{
  "num_hidden_layers": 9,
  "num_attention_heads": 6,
  "intermediate_size": 3072,
  "positions": "rope",
  "bias": "all",
  "tie_word_embeddings": false,
  "init": "trunc",
  "init_std_o": 0.0,
  "beta1": 0.95,
  "warmup_steps": 200,
  "final_lr_fraction": 0.05,
  "batch_tokens": [65536, 131072, 262144]
}
MLP neurons of a small language model. Each row is named by its layer, matrix (down: output weights) and neuron, and shows model dimensions 496-559. Each number is 50 + 12 x the weight over its row's rms, rounded and kept within 0 to 99.
After each neuron's rows, "raises" lists the tokens whose logits its output raises most directly, leaving later layers aside.

L6.down125:65 53 32 29 50 54 52 23 71 64 35 68 38 30 52 33 63 43 57 60 50 56 47 65 54 39 58 46 52 31 71 57 37 39 39 41 47 39 54 26 43 43 57 45 71 40 50 58 54 42 36 53 37 46 58 54 41 41 52 40 60 43 49 49
raises: "ini", "ari", "aries", "ial", "ary"

L6.down322:58 45 46 66 53 68 50 46 32 32 30 54 49 52 44 44 56 38 50 71 26 36 43 57 44 49 49 52 37 50 51 49 67 66 48 34 56 58 71 68 47 54 44 63 52 43 72 76 48 58 42 50 51 56 50 62 63 51 49 67 74 61 62 50
raises: "ifted", "ided", "olved", " further", " his"

L6.down2171:62 67 52 56 45 37 53 45 38 61 58 60 47 55 43 62 59 46 37 54 32 51 45 61 58 57 47 51 60 49 74 36 52 31 50 52 49 43 46 44 61 53 39 43 44 42 37 36 52 32 40 36 41 42 53 56 64 50 79 37 29 62 38 52
raises: "IF", "PG", "OS", "IC", "F"

L6.down757:37 62 56 37 37 63 49 44 55 46 66 55 49 42 52 36 55 57 47 39 51 43 56 54 65 57 42 43 49 51 59 22 49 35 54 41 45 35 42 52 48 39 34 45 61 48 64 46 57 78 46 68 54 76 60 51 53 52 30 27 56 49 34 74
raises: "ately", "ality", "ate", "ation", "ito"

L6.down1136:43 55 54 55 49 60 45 43 51 49 37 46 61 57 46 67 46 63 60 52 58 43 51 44 46 23 67 40 39 49 67 44 43 87 42 62 46 26 36 49 48 65 28 59 68 69 39 55 62 51 49 39 39 54 52 44 41 41 34 40 44 59 46 38
raises: " from", "From", " From", "ett", "j"

L6.down2278:49 54 57 59 41 49 54 72 42 50 74 57 28 51 66 60 53 41 56 50 56 58 47 66 47 54 49 53 55 60 36 56 46 42 66 35 47 42 54 59 38 74 50 41 52 50 31 59 52 41 32 58 30 58 40 42 64 63 42 34 47 50 53 53
raises: " name", " word", " names", " term", "ity"

L6.down988:50 38 61 57 62 67 59 42 30 48 52 54 70 26 42 39 59 63 31 51 50 52 38 51 22 45 45 75 59 39 53 64 61 48 45 46 61 47 53 49 53 47 56 72 55 45 37 50 39 45 44 58 51 55 50 54 60 69 71 66 49 49 50 40
raises: "u", "ge", "uo", "uated", "ice"

L6.down1490:70 49 64 46 78 60 70 48 39 34 51 72 53 52 58 58 37 60 41 45 60 32 44 63 60 40 49 52 44 47 56 65 52 55 62 68 32 66 58 35 51 46 49 58 66 54 55 34 55 31 71 55 47 42 34 41 74 57 49 58 51 58 48 56
raises: " rights", " agreement", " agre", " deal", " problems"

L6.down7:50 52 41 55 56 46 64 57 58 55 53 38 45 57 55 35 63 71 40 45 60 56 36 58 50 45 30 53 47 63 24 46 43 60 57 47 34 62 61 54 51 28 51 41 57 55 34 38 33 29 63 68 55 48 54 46 67 55 53 42 48 37 48 35
raises: " Kh", " Sultan", " Zh", " Kak", "ji"

L6.down106:54 66 57 70 61 50 51 63 41 40 54 63 49 40 52 28 82 40 73 48 67 44 51 42 51 30 57 81 40 37 61 41 65 66 51 63 39 56 54 67 32 37 59 50 45 34 46 60 41 58 46 56 41 44 48 39 45 40 42 62 47 70 25 64
raises: " people", " population", " residents", " members", " poor"

L6.down2147:58 58 55 41 64 57 32 50 47 45 65 65 48 49 60 76 52 42 36 54 48 36 61 67 43 36 53 33 47 46 55 51 58 68 49 38 62 49 55 39 45 53 58 55 42 39 53 41 51 49 57 58 55 61 51 70 34 62 59 58 35 48 55 59
raises: " Railroad", " Transit", " Pacific", " Railway", "ipp"

L6.down2155:55 45 15 34 49 46 52 36 54 28 39 56 26 47 51 40 53 21 26 54 41 57 64 43 32 46 45 35 55 43 44 40 74 48 48 19 67 58 39 33 55 52 59 48 48 46 59 68 58 68 55 69 50 55 51 55 67 50 46 51 61 51 43 46
raises: "alia", "als", "ition", "atic", "elt"

L6.down622:44 47 49 51 49 44 64 57 62 32 62 30 34 57 49 48 57 56 40 61 42 78 52 58 51 39 56 78 54 51 45 60 67 58 69 44 55 54 62 61 61 42 44 51 45 55 47 61 55 40 47 48 60 71 57 42 47 59 57 64 29 62 48 51
raises: "ver", "vers", "by", "ev", "ll"

L6.down1838:41 52 50 53 46 70 46 40 63 67 41 51 41 58 59 65 50 41 57 52 23 71 27 33 35 61 39 66 26 51 64 51 62 47 56 25 41 38 54 32 36 29 47 36 62 37 39 59 28 45 50 57 50 51 41 49 51 41 54 43 57 62 50 49
raises: "ible", "ued", "uated", "uit", "u"

L6.down2572:55 39 49 55 43 50 58 59 50 43 53 68 39 59 48 58 56 55 33 58 32 52 55 66 25 49 52 47 57 63 38 65 66 76 31 54 32 46 65 37 51 49 57 35 39 73 52 61 43 27 44 44 41 72 63 70 49 29 72 20 39 45 50 61
raises: " including", " citing", " particularly", " although", " meaning"

L6.down1085:29 73 41 57 60 27 54 68 58 39 60 68 37 55 49 68 38 64 46 53 65 66 43 76 61 55 38 46 44 43 42 51 37 26 32 56 44 40 54 54 65 38 40 48 69 51 60 50 58 43 48 38 39 47 33 48 51 37 47 53 73 54 56 59
raises: " hours", " UTC", "\"\n\n", "\";", "\""